config.yaml
n_layer: 14
d_model: 576
n_head: 6
n_kv_head: 2
head_dim: 96
d_mlp: 1536
vocab_size: 8192
activation: "swiglu"
norm: "rmsnorm"
norm_place: "pre"
norm_eps: 1e-05
positions: "learned+rope"
rope_base: 10000.0
rope_fraction: 1.0
qk_norm: true
attn_scale: 0.102
bias: "none"
tie_embeddings: false
parallel_block: false
init: "uniform"
init_std_qkv: 0.0266
init_std_o: 0.0
init_std_up: 0.0266
init_std_down: 0.0
optimizer: "adamw"
lr: 0.00101
lr_mult_o: 1.25
beta1: 0.95
beta2: 0.95
lr_head: 0.00506
warmup_steps: 345
schedule: "wsd"
decay_fraction: 0.618
decay_shape: "linear"
final_lr_fraction: 0.1
batch_tokens: 131072
seq_len: 512
doc_mask: true
train_tokens: 1312000000
steps: 10010
dataset: "wikipedia_en"
MLP neurons of a small language model. Each row is named by its layer, matrix (gate and up: input weights) and neuron, and shows model dimensions 32-223. Each number is 128 + 24 x the weight over its row's rms, rounded and kept within 0 to 255. Numbers have three digits each. A neuron's up and down rows have the sign that makes its largest values positive.
Before each neuron's rows, "fires after" lists the tokens most often just before its 100 highest values on Wikipedia text that the model never trained on; "fires on" lists the tokens most often at its 100 highest values on Wikipedia text that the model never trained on.

fires after: " of", " at", "20", " in", " on"
fires on: " the", " of", "'s"
L8.gate1465:135132137101104128101175091129155178128127114153138121141186162118110141129087116120112104123095153132161121123122115103130143147127158132192162106101130141118097103150209126133141115158114100103108158143131116102131105166131130143111097137124101141090104102095154129126085116157081054076141175130077097164138171121132105102103135141132115143189096089143119135105115120157136152149177142170143098088112102168151138160095164122139104089148149126108159151161084117122121122145116107154103123129084134138156125131116144147135151112122087146172099124089134143108146113083141156131
L8.up1465:135074156166124176110152097130155132122121129123141083147144118086150129140090096160130103172116122111147142098125125126149135181106096131126186098111114123131123132132137097142144117151082105115083195149170136153108136120116142113160108181147113149090133125148156112148135136155104090106070166133112148171160162157134111100135113140104142141153132116079165147147120124124148126169148117158145091106143124113105144150105188102170113115079134121075134101142089123146132134137145126106102096116121129141117110114137152162146135137162093124103102170121120146094140107100133122144

fires after: " ", "|", " |", "-"
fires on: " ", "20", "19", "–"
L10.gate270:155157142107127094148139150146172108115121110108079095130120084136118092141129136120111156196115121137179163095132174142168162154148141114138139154140156138150132106159106105129164119143139113154133179117158099139112109177120110107116134152164136120109139138147157109157111127133110110139139190095150108136145147092144129134157081147113076179161079163115176177085136163134146112164100126169135118142154160132118126130158104141144108106068120082148170101130154113100113113119119123141142102168106124085103125136125126178096168105113121174123112109124123135109156113135095142150
L10.up270:129163123126178124159136148082108135119148136166125154078076091147128105148143093136167111190094092137099117157144110118127158105158100188114142065118134129133167126088153136142107144143130123157124119112162153126162129109138132162097153162101105156121117123127107140106097111108156115129140134180117147177163130124140100150147098147138137152085139161146147114139139129129122134148150136111097079097141098159122144138112113147088087140107122166178151137091152090114115122115122069146130118127126134099122161084136100141125114185134122124122103107132110174072093082129129174140

fires after: " in", " on", " to", " along", " of"
fires on: " which", " with", " of", " find", " to", "es"
L4.gate322:162139150134146100147142101120104107117121143166120117114126105145124100155142161100140113135121097153112147123106095123122074157122142118153129122136136150067148105146175154112139121140122134143135138071108160161128131129143124140126113122138132149123147149164133126120117144164100150115139160139139091139135118169147128121151152155110122130181141120125150128120138134136130181124154100087145147066138116138136125116123147115116119121144153114147161123127115141145087085159147102159108138085147152083130133110140131135153166127151090129169141161139125086110150131145137125148
L4.up322:111074098104170099144114115105121102090153094109157142155151137135147166096127156119103101102149135100112099135111145085130119066141123131121102132110139147124147136089105143128097181094108123111153113107110108124104152123124153112155157161120129120152163121121120123152095139121152148153140115156099202135122107112146101123096134127119154133094099156160142162126133140130190171079146108142106148114106126157135128137115173103168137129146126116119103158156098121137123139080099112107160110120118168141105108131127103099142149161089164138136132100091147121132149084121097144135

fires after: ",", ".", ".\n\n"
fires on: " he", " He", ")", " she", "He", ","
L8.gate414:112158111139128090133155103106118127112141141138115141116175183120105128172120112162122142125122158127152152168132115126117155111126142171188153152119135189120149125140112178093156166108143104150112121090148105174149113180128083103156119110079146153115095115117142120139116153139113080143165140068125157112134143132162146136126132159137131110096127122165175145138151105104134172120157112124171143098137117122107133156094167132068134105149115095115116130110103149151165125122089107119130199124130161113163092137168115119153110131142141083148126097086145156145107075115175159135
L8.up414:120149104137137107127105120128138173163163165127137151141118115085106134075113154119115106095124110121112087152144098131148120139099129093152125143157128128138114121111117110122151196126150104124145096122112091135126149199113131118160112107123140155081127126158174183152174142142084114144118131078104100107126134083142139141125110147173130124100108083150107167132129090115107135127160128114109106131112133132115108167104129114099141068110106146153142119120107129157156053118093132122120143091156128129138170151164110124168152154132127116149157127107159146123114171162153144133

fires after: "|", " |"
fires on: " "
L8.gate319:113137139116123103114137178123097102110127129161106159147103168146094127122080116122135145137098106174144114109104116131132142173168191112107155148112154088125180140110134123081121157145118118154107129129149136105095096139104136135128134137121150122113170146104123172138137165118123143153132125128155102143135146046144104139124127131139123153133129116161175124100130119164124122132200139088099096103149143123134128132099134132133107106121158100158131121128079127122103123154096107175135143136147148152164106141097126160163168118129124097128150101084099095123163165129148135143
L8.up319:135122189137109137121120089128149149116140120109153136104129072135107104110110176116096106118169128159161132114124158145133126097124137138097144134152200112088123111129102181141112077156118121154153116146149121131150124120133149083090098066105122123111168139127162139157115122144101106104093146154148110139144128127131195137130132112079117119128150131117116149146153116170135128183069087154135142154130152125136149105108179105129127094149120111131146132156075148158192120081127153123102139123140128124099118128194148143099113125133083131136145108118143137086099103162130143112

fires after: " ", "–", ",", " ("
fires on: "20", "19", " ", "–", "."
L10.gate172:138173131110137115174144097146094088105154102156086105162123146115128095114107107100146143134109153118119169128113107101093117141146107150174112119116159157122159130137144119178137115130090160136144158103108111167168081099138152135142085153152127098132133073088120117159096105098125133159115145152129148137123099093139082155095132138165141105183146100071120124084111125120133099179108141109152153098163164154167136101098092135148118139111111142099131142158138121155206072163114117159124183125145131125123111131109132120095127108171119155130120148115119119103105106126162129158
L10.up172:130138119127130119119127113122094143082171127125137117119155110121130119119161065133135078149133138128127151153160167130148147072108105090120129128147127111134130132170059131144145146090117135119109141117174138106103143134142141129117089171114131131131170126122101129111155159169133158085122101138137126118127110119134167128105121094126090140096114138095121153127114109153129119093120138130142121125115103063162112133111136154123125101137086101105168120128134130136122157127121156121099113151161136087148127198089126149148140091141135139089108150130133116102069168126172115141

fires after: " ", " |", " −", " m"
fires on: " ", "2", "ac", "5", "4", "1"
L8.gate674:116172141124171135131121107137126160113149116129148137127132171171137112121153125094146104143131102151121186072131115142137113099100168146125126113142088116120125110134116079160129126165163091100168114173148149157143118095115141148102120145130116124150104163135118129116143127112119087129118149137156163151164172095186118092121150146122161118110109141136150140116098146135140169138152121122142069100136134128101125140136135107111142131122108101096162149122128148120134126124138117135117160123111155137126127108106101163141151145142112168101127139113148131080139136134083101132
L8.up674:150127161105126145098145103142127163142090118139126112124128122120115153140104125100136095103149104130150146100139135151135130122095118112138110117133154109139141140150141124099108127144139111128157099111113188098142120166105131103164173135158130116133140139130089115113114109136102109094118099087140173112158149102118141182154101104143161129092126133151115123094110177131095125126089132139097139138108161128122098119132155144141124116151106116156105167113131117111150145101124135139149115098106150116136148125094148137150126142112151154125112123099154167133132120099134191136

fires after: ".", " of", ",", " in", " to"
fires on: " this", " that", " This", " That", " same"
L8.gate3:158137128138094146122132147090119137082127133082098096155105157160146127149085145093087143103137168122151109140121130122155115134143170138097146113170138106123159126110119155118118028145137113131126152142122183137150149120095143116120125134140104127130089080137113123165161179101137121076117115097165142133135151126138132145112097134161129123141182133182123135120140129128148149117131103148135083111117131151120161151086131122128102156091116113131134117108147148139150124153128118112090086121141166126081112144132056155124150134142142065127160158142091138132142150124150132137
L8.up3:131153152125109117119139163136110123121104131153179131106121132102148094095189154165163074161112124183166153114113107142107157129108111117160101090103145154110084149104193124125131153130110140132104112100140099106150112078162115102140123117111121139175197152138166120088113092146131150138172131114114102134135089116121157143134140132119110113135094130076130133135128142126140125164122122140155133137130160140142122145150149140106157090168177122135106107128121135139148129132118139120134165126106077116136153114156138161154085071087129109102103156119169152096131129120123133102

fires after: " ", "–", "/"
fires on: "19", "20", "10", "18"
L10.gate506:175141104085125107116166143115101101088136114162112104123146156119111089088132115141072123162116130152120112135126150147165134119126145135215158151104126124112105158142131124119111137153124156159129156165169130131120138120100125119088108152124168119124103117106135093134132096132090142129180120124118128103158093175139121148166147109151111157105134108158155135162111147137131127119122164070130169127145115144128147128110106158129100132104144130112157106165116140140172128115134117158137103135155112139162142138134084133109163092125131151159099165128144122117136119147140144143
L10.up506:089164132111124119122125109151106120096150134072126100177140143098125113123097115108139097138115137156178130092185127122134133079080152136114112117135151156127130126153127142133124116170143165131173163102108125096114146105089116114138115140150135103106088093106124158095128132091151152123136132150147117181183099170131111122107125121131154078107159121118147117134122123144117094148119161165140122124113117116108171141101130117160145078106101123113141090100126208151121088156109166133139135134153152130110129147102115111113125165126156125124159122094124066104118098161151136153

fires after: " the", " in", " of", " for", " The", " to"
fires on: " that", " following", " some", " the", " same", " several"
L8.gate1343:151162156163167132145152153108124153140139117111132144138116110160092141109134109141129130108147164130156169153152100131070142120122171166169112152132173134148145114158174095118097128131099071127131091111194185122129110130136140102148129133141167142150134107114094132148131120194154133129164135093113187114172138134110147164139123167102135167138154147165175112163125121073151122114135112196119054155135125135146111101105105116127117132093141079135110147149161134136126070108150146138110093117109122129168090117168098122154128128127089097130120151132127145113134096118139085130
L8.up1343:168174109100171147127168165077112100117117130127157201098111132162121122067126160186142125134124164125152147095114067210106164124137153147146122136155114122158146150141116132138107154116091094150114106111142124153175110107115121101167144125116175176177122140165156141107153112128177092139127078128132151122132114101127133130151102157115098112120136102152162098156156143095146124133086088175129101135132112149135112108138102144123132155130106101122133156101139119138103108092128175116094126108127157108122096120142089099122128125123148085150109125134113149085116090110133095137

fires after: " |", " ", "|", " (", ":"
fires on: " ", "19", "20", "18"
L10.gate1033:153142143105198113124168152117145081127093117137146108132162102116162113104124116120105122113133150131158138159127136180111115164118104132106127154133122159076162100125123142119156118154133110078131096167083119140076097096123144105106145148125145162160126149109099118136124136119135156118121094121102140127104122167139114105105162117124142162143149153167109121087121146135132088101113140127150101117143143163110162132112199106147115128166146165161167160138126109152078170085135116147138095109136076112127123100120125104145089107163090066092131117168088102133161133154188134124
L10.up1033:132127094123110093127093118127120159132089149136146148126094125085168132076179109070157145158099100130140089163109102144126096160078114136105077131146093160061193141141124134122148167139125145126122151195106193093094130070123137139107125137126135125154136147154111143121111108089134109156197119094099156084106131149155088093116117110130116115148142168158089082084163167122152124109127149075121086119126101174081131113145134155083142131147135126121139131115155126143130154149135137180133117114136109114164106110141086140131145141136146117104109144131122134152116139159115138143

fires after: " |", " ", " Am", " at"
fires on: " ", " |", "m", " |\n", "0", "tr"
L4.gate1082:146163145161110120166128200129136094148137122127097128132157156111121124089155092115123115119149133146180115148126087137171078140145172132111107149136166123131174179118142156079116148134135131132115133136119122150090147140136113140106147147101139120130085069123102095189172130149110122150118095163154113112112151079125149127131176152111112187143118107139113144109147195128117103165109133125143115125089113151094151106097125180118129141098144100172143128133121159133114145130169107116138120115088115138175146136123120101156122139106108128145138087123119139120132096107127145120
L4.up1082:111129110137122147085132087099141110164118137137145149132131110080156090138144106072088180108100159167122095117122117127113073142154101150139099164083061084113134155145161092109117136078109119135118093093142170141110126147130175068118113112140151117145092111124139119119174138081123110157144117142194120080095164152131124152096125123124100140120168161146118108078121127115159128136097139117103113116140146165103141128137110123174144122119098142128164103191086163118170101153127102126170156147125132124164131100148137092091130120086116151197126141124145142135116134160106166128

fires after: " |", " al", " P", " Ar"
fires on: " ", "b", "z", "le"
L4.gate673:165115166076164102139135141147138137136145144123138108106149129126140143124181142152100151130093109131087182132107106123139140158126127088167106129145166165149149133103132111186132142104117153125134117166123187127160144144127104113143094111096125138112118096166131117094131133143132129164124114141150151149131165140157140087143131137121139097125131144135136107156127160118149165131105059155142103072129136104098134117120101127106134102141113148160132137135155083142106125129097103154137140106111118123140163092120139123151116161132159107155126086093086160100131139151114162124
L4.up673:114134088127158135149141146123127142095086139116149115147147212092113130145139082124099137118138162085128098173187146109149140113124128146173177136106071122148135142136130159114112079133129151145111127131172123136113150084128156175094139166122145120097121158115186145119119163117120088134124068146145103122111136084154107146166136055112135102128110066142088105156115109133127102155121182130106114165149151088156123153070121124177131131108175115105153125166146130136139082122145108089133126126119140160134126097066124151126110111129143131154137139104091138158122090123132144153

fires after: " ", " |", " University", "1", "0", "-"
fires on: "0", " ", " of", "1", " |"
L4.gate217:136101128125160095159142089075127131155117055151113105124175135122095114146091153117094071161102138188094113123133158153137136136112142114124169096125146134129108167143166118144156147168150163140139142131137145133090129115146136124122165118156162150113138152140136132135150112108115095144145117125121111163136107144155104106096129119116100117128142127096141118110155133119141161134134138112157097143167117133089174105062125145100120128129146102160151110103156098128142104137089136174139131094130105078142107106134114103162179088096165153153102108128100107101094117120137141136
L4.up217:193142110122153156118124144150115138148173099099149121160117101133154125103106109104129126149121167132141117172115134131155155144089146148154108132168105158118137144119139128112097150131159144131174112104150179153141127120120103121128128147119084140127115163150139115115105157156134127137147110134116147103172115148149146134160112117127139153122121152132126123085113141107114162119141110135128162096119135141146132110138142141135164122135129143087143153154084176077105084124069173162089114104095118072131137112130143119170149142102145153125090106127118126120107151144144146139

fires after: " ", ",", "en", " |"
fires on: " ", " which", " to"
L8.gate370:140159105100166139111162164155147118120133156156135151165107120123119133120139151104132133143094147132161110104136090145155153138085115154105191160136129157116146155108141125118136115163125086139104145118107162117124104163144105136119142146155138123094087100153138118141157115106110118134138115127076159141087131132117090148127104143135153105148185137139130138161129142145153175146107129142111099129168120106096135152141117115122137101109130154146139100122173144126122094123149112171119132111121104133158096141144127174128163089135121147090178096110127113139113100151150119141
L8.up370:129108143138122117140124099132139141108101171183126125135130121098137111160148192131106153173128137133180152111135123142111114114124120137114136136163114111173190106133138121143148140111166124155156160105115147161154130150186159071109076125158148125088124124176145119109143099141147116122168119116127151095143142120135168163128113170114115102130143089125124145120097151118141141114115105104156114138151164164123125145184123129145097170151146113140171109138108102174181104155149073139104142101162124148148132180124084166161116137103124184142127117134090151161131145114106190137

fires after: " in", " In", "In", " for", "0", "25"
fires on: " the", " |", " his", " their", " some", " this"
L4.gate522:149133119148136139151113160148106111140123125125132122106130159077133108157104201117108117160103124121149119144112101076089096115106146133125108127137129114130130143131163166106123102178139124165141098141119113117149144081084125130132157140144106126100114125106129125122166159130131107159129131133097132111140130108124111090163157141134102152074139111104107124177109134128144115117114121112157099139135143133107155125133147173134141135109137115111139106170125098151116136072165108128138102096125168115121153099094138134116142163133128132149121113107097125122127153125105121112
L4.up522:124128099134131120132120142155093144113113105104150153135114098097144121107144168112144151120117084131173118121129111164117122115144134141168110117131124120144110109162119057103078121148126111160134137149119160135111157115151109150103114183138151159156114121144153107159128079134111149150098106149165144130113125102144109161085115139121086097127139105096073169155155135118166127150108115113127129150160162117108129127116123141142137130151131149137122154089163097174101123151131135092111138113143139097163111126144126078139135108165156130124098151139155113122154098126121129147

fires after: " |", " ", ",", " dec"
fires on: " ", "0", "00", "re", "en"
L4.gate998:162133129085142116134171171113106113106205160134159147154157169130163087153101128122141110120127138201135127173157102093172137110126142133150098119123151174124157133098147128105155088132108090133120117130107124123130169125189121125096151131149132175110127115133143144169144129146134092153125129113099103194117123124126119108092129111120135138144108114110142177169138119103167104127094111106175131135133153143156142134094120152086159157119139083114116155120153130124095153161137089125101139118139102124172121096129113167143145083138143101128098125082127118128134144122147104135
L4.up998:149124115149115127088132141101150148128147107071076114088120140091148113134148154116101098117150101135123150127131138104079131161158093098143183105113121138146140118103152102109128127100123151115118154121134126115099121163120205136147067120161122164095200110147122075144153091118071141129101128172111106160137120139157137113139132074118106098143132120125128123114142113169118140096140120115188140113126131141123118131130101140173159123164110103120125083134133149118115118162140144117078119119109096159104148158103115073127137153115168130136111121140159106178093114116143150121

fires after: " on", " of", " ", " N"
fires on: " ", "as", " July", "19"
L4.gate1341:151144141122115126127135105087098139087129087160116123118162116149129096107136127105116148106125129149170106123104100138099127148141097149120137107178080162108134121141154132129149160122115137141145136093156133169135165198163103118103113153136110109139104176106137172171114150126175105133137125086133095110099118130123146127148170150123092121156176112205134183121158140112180125155132117147143168079125129123138132114105129138101091120133133150114156127147140131136104132152137145113160116151157105108125078149101161101110149129179082141178063107092125129130169164091155118121
L4.up1341:102121118132206168156158105085126124114140151150117139095146116173104094108128098115141113114110137143153126136105070181109109107123161145148112161153143143145141115155107149155131110091154137126119134101134125107115124153114160143114138100146127097145141125156134126117111125126087140123119126149138128095169115128156174187117138124138164128144153129149143131119129133126139118092117187136097138119179159112094127120123152118129072134123112143104164122109105097098135137126129169151133121133137139102149158111117095122143092105159127158111118143130124129104096142110169058121

fires after: " of", " in", " on", " during", " at", " by"
fires on: " a", " an", " one", " two"
L4.gate390:147112144080139100141144157087140128086112111171125126104097085149085153152092150147097136123134127124161155149099098151104119113140126140087113157123130115096166155100141133153112167129088099139091117130159145128132133155132141105122112150147161164142101144129165116149118109105099154203118106106132126137111089140126118122112177185162152145188151130140131154096131113151132119137104115141177152140132173131138138142130148091107097140155123131143145132119166103125125151090120119122141137135132140098089107140155137112134165114083138074117133156135085125111150112113159145155
L4.up390:126139145122151143105138106100125161136135122152090169149143128149150121089138154092101124127145134127140126126123136134103132141126136156147133131149115120099079149078119075100162119131193143112099125100147134097116124134098114144129156134179115129141100091123134121152158163146135154120144172141150113173164084111138170097164135130143157109109163130149154118152151118132154153156126133116164132114132123100123086141111147120151125096147115126169109132140127147091147135108125149144145127174131091107165166159123117137127084162133147117120139100090177163210143114112141162198

fires after: " ", "am", "50", " |"
fires on: "19", "20", "–", " "
L10.gate1017:195148136140126105161131171143104152092166094101099119153092078108088132089067134091114133135153118144124160111125149121132142129144115139168127154104179135182155150141118127139146076119090093130115159173125149106131106136141122130096121129149179098095143123112131107122156152169115142142150126120105129151099138125109139135142130183118089123128103118111130168134148125149131122168128141101135117140055142109140167132140125148158096163118145120120109122154140117134156174077139119100140149123125160177142127154132126145138120132118124105132128141106116114101135149136157130141
L10.up1017:101155158136103134149132151104108115108118139154156120116129119107082111147114148133105130131086134144143147058158131122153102104131110124110127095112151160127101132121145098113111148114148134130130139105113100162110150123134119174105130091132082134121157095113105135093133161176123139089121127150162125147124098096127122122116111084134137119129122123134136082130115121105147095154122123192129086144138133145146164132089121121134131104084122090109149121151061136112162109129060121144129120152094106166137098124152118098065101141126159141156149153068145133072100139113086112129

fires after: " ", " ("
fires on: "19"
L11.gate243:145150127135164118151123072100101131093165126153162143150130141110105111155117080118126113168059151122129135119144150084113128146154158169139123095112132179096139103104108137165097115125142130150121146139153079139124165138143140142119117150138120140130123173125159117178139115118113125097140123112134157098137094132100116126125094175134140101142140142107142148102127112123146148135152091149072157105142156148138151197129112108142113127115142108136124145174129117169121111139121096101126153105164108154075132132108112144139136127131142122130139139135127129100122111108146136105
L11.up243:141118153120128102150113163088144131112139113145098128160127117112135103152149097143136099120105141133126145108139135089114131122127069110123105109112154170120158135147138099163110119139083086150071117144127153148124128131130111095122109123129123089107107130165192104132120120204125166102149138164098133123124114135118093133153132119115133155131183090182097093154136135143155134161094102106124145163116157106126110139111149109158103130086158078126120147164097161125124123151100122106154093073144132132155123102093149164088198120110138147112118119107151103089125134144123077160

fires after: ",", "),", ":"
fires on: " in", " (", "\n", " at", " that"
L4.gate175:176129119103108148163192121103141137138123081181156101113116135143130154104156190135112132126108090114084136110083101138145106147123158131142131120105181173119140142145165134152148101136140129135126111107167099166149113154172120127129094152135150136103129133094082151159097136140107138118118168107182151128149132109165122131151124126124142075169143084124142114140143167150140113127122088130143144067150190146105134167112151134125152108134128089138141120101121070106138091144135138167140157140108152132136078112127093104123131135127117114178120130120118090127125155087138148171
L4.up175:156138118122117153081167141171111137130140145163161179123129140159119119108123132115171153124122101134166116132149136140106114136134140151148201111059167148120146136148142059118112138156148139121133153131134130124132125105133120162131113126090109147165107080151161113168156159112148121172161148130121101150111105156125094124163117183145139108120152117134135142178142110090145139163147113094155145114079119139134176141134111133113123126073150119095125156126081165114152171138130123135100125080170167148095153123154111143157160100095135088111126098149149111103145085140124089119

fires after: " ", " |", "-L"
fires on: " ", "1", "2", "0", "3"
L4.gate924:133127113071138102165149110155117126105136103158153160156160122112102130149131141126119125128165128151165129150149095151138094106155126152152135125101105082106129119079142106122127157123083125124094132113120118103161189118107136111142166139090151149114128140163088151122134117176123131130116100121140124195159167110132129077116189130120074131128106144107135136114147131123141108081149165101138087107131142149144140120090147135126130135131173079130159111123110159173114120102107104109127082133101147149155145104122149095151144145107111128137130153135123144097096114133095138130
L4.up924:132104117124094095143123135135121141148142099111132179086131159181123153123138139135108123143108141127127119144117103172172156134129121157152212156153106107134157124124100105175122111139108132135106126167128147104151095103185154141113150118126181124107113100158112091102075122118137136119119129086186144083097107166112092121147145124114121158163135130158140116135140132145137128120134149117144117130126155159148164113129132074138125168115134079143141087135173149123100128115134134179140113149121128140114109142119128132122119134115124120122138144117132193151139163108100115097

fires after: " ", "|", " |"
fires on: " ", "–", "19", "20", "26"
L10.gate164:153159152096072116158138139101135082125148129104114111171195146152124094109107118138124135142068117173078095110142162111117156154120087151145159123133114099154138123181145176070139070170156121162161106140146141130125102102127102142113147133141145122141107168140154079141075167130152114164134106113109158126136123111113119142131118154139108108101135100082147149138171131195129125150108096091126142078168172138131143141109156129148090135127115109128144132120130127118143165121135110160103147128146194122101087137118121164113125105157141129154124127140115104178163136085107097137
L10.up164:107173159136163163166111076150156163121134139131090117124106083141135113136105132114090156106133129146118119115084117108123110130151133145091152109073197094156127180133107128115147125132134128127115136114151109152112106166113117085106120179123105148148183122078146132141116127115098121131077174150150112157143142148136131134122110155143139131150141111115160134145115089115104127147155111142141105131132129118149177158119141130132118078108163143171161127143138151128166102138146129123145136149140142103141119145140176116107137195086089126100138115111156116099128164131112144110

fires after: " in", " on", ",", " of", " In"
fires on: " the", " Com", " com", " w"
L8.gate1315:173107122123131101142110125135110156098128150124122090137151140141145107143119119134102195140083158108120160084049120107120148100164126145134142150152120148151152130138158138119160157145114125114081137115091161146111068130140111121127122101122092151106125147127109125138122153132177146155134165138081115129142134117106124090133126168137136122185143124116116151113148146083120146185129129145141133079131160097113112109134123101076095123161115058162150098111087160114107132098125111115112112085104130135113134127097124135138142114106138116157172110089114140107133149131134095133
L8.up1315:154149172122126153117133135133111093126126150095133152129099143145119142091163098119133166139150114138109102132140097141144165139107124115088128122094133134106149134123119109143150107160167161120169162171112090107090137156128116149132079182109092115113112137113192107123122161112127130158142162146167162089169145115119118127126131142111099124132152166131165116121125180148122132117110103068120117090086155135169118139147157114163134094163118111133089123134159122108156113156113122108159122079157116112110119116157159124099097109162144132124073151140132160091130102135158143154

fires after: ",", "-", "|", " October", " in", " |"
fires on: " "
L10.gate697:148102111099097095112117138178108158110112115172148131114201154136151105122183105137126125132137145163152136181121154114173141144148121155151145121141090175130167099118103192102181109120095152096156174140112173120138109077111141144127141130127141132127108094111137131148130115116142118157129156119141128138090188102112127113135124108128166083132113086163117089115107084134135140132128102148138122108133122166116154164132146111162107122134133145106101132095153136131125159096132164141128126119155103164134140133129128151136133117115141133134137157162133128134129174153129118123
L10.up697:157094140120119091103120134118107081121100144156106128150157095103174107141130121116143115176133111121110110145120116126126132133109135171092159120118126141073147142130122175124149156160108157106111081111133157116110118109154136124138132150109121105121139131122142112159163119147133151130116114111122119140157147118132171129103138104117125113054105122147127153172158160133085140142125126111134098171130130155114161153136144151125204160172169115121079117127158105115090141115125113135142137133130132104142124136098140130124087116120132120144148180119152116129151104198142145082

fires after: " ", " (", " ===\n\n"
fires on: "20", "19", "1"
L8.gate449:142129127109171138114167107113146121113142136124120127142131178127096109106128163124166115139140129110125149110123131131156145120125197161118162117122161116114119107119112144090166143102079141149122132141135134092113149164091129124077139137140105117126127174133096118138128098119142113106141111068128147135102145147134158096119136129164169133154112145096134141138145090181166162127098118133157128091125129140112166160127155169060104132099124131145130150135174130130121133138129107120123095129134135161125113115107149150117124098147148141127147112127117122080148105146123106119
L8.up449:125102133120109146170103075150155170129153140110170104147122132124158157183117122136144147118098142116133161104099157092119147140143114090088098133138165131115092133113105114143070150141139114073127115132159140104175161089128092136134120091135118144107133138106139134161133122088160118095062135156117133095116118152098115101099170183137136124165136131100106138180150092123100123155142151160190126140121177124150186132094127120112103130153158137141101113126142116114109166118155145133117127123136106124141120169174106146127116096125156101090167130132132128116108114117112122086

fires after: ",", " that", ".", " but", " |", " when"
fires on: " the", " at", " That", " in", " all", " that"
L4.gate210:146174153126164110167159158132136170133124138092147143119121116134104122129121113163099125126096111130131152127098130176133115168138147189113133161069105093125143140171156191112138131151112083139103118081161096116168107190120135139087120109107153153154139119113136126164130170118140101139145116088114107124110148141126133117153135142142068143164151110158165105114144124153132125116122094115148100126111122157094139126107092133119127141146110068163137101146154122164147078124101102144141150129164154069128132106145128100130113098135091080161138110144109104070116118116156144143
L4.up210:111166117142144160121131139126108132111161108094107156146137126157106126065128125148138116149149132128157138101132135115092116134113162130164094134130156109146152103128141097119136150118161103115084157089142160138159152092120118137145144157125192168111111090106140125171145149138142105105144105119151128132149136096148119088153167113061127129114135153117143126130108138099130107122115093107122110121112133132183091157132134110176153128134109089083129116103121128135123138087158126141118125119109135150125109116148099143142116119166110126128111127142112107096102098109144131133

fires after: ".", " and", ".\n\n", " T", "As"
fires on: " In", " in", "In", ",", " From", " |"
L10.gate485:124165126100130148130161114133102141134129138156095122104137137140111119107156135133109077145134121135140120169140166118154124148098169120154143148080124135105083163156162165156103132128146089105141121136091112155117145139143117138109145129102163176119121200124148170116135144090110167155088137135100111108107141140118149134172124109125149142100147110112097128149116128176107136184133077146119143070123101107124150154099145100075076122116173125141160141128079155125120108164121100143106127133169112144107117105131126137161156154106162127119111141106133099136112123143131163167
L10.up485:102120082103130143113138138189106145157160168145111154105114101135119136132141134128105120174147091119109134141189119146148122129101133114140162143109149123131102121119158137111077130143131145109150141159111111130160144119124116151118141090111159173149151143164114143088120157118113129135123107155121129142122127141119117135123153096127156120119134114126118128157128127092136131148121115126127110129155136128158146159076082142150108154149151150118101133115118124189159079167140141154117114108144100090139124086158129115121148136107190146118149120126134099068130144088135138129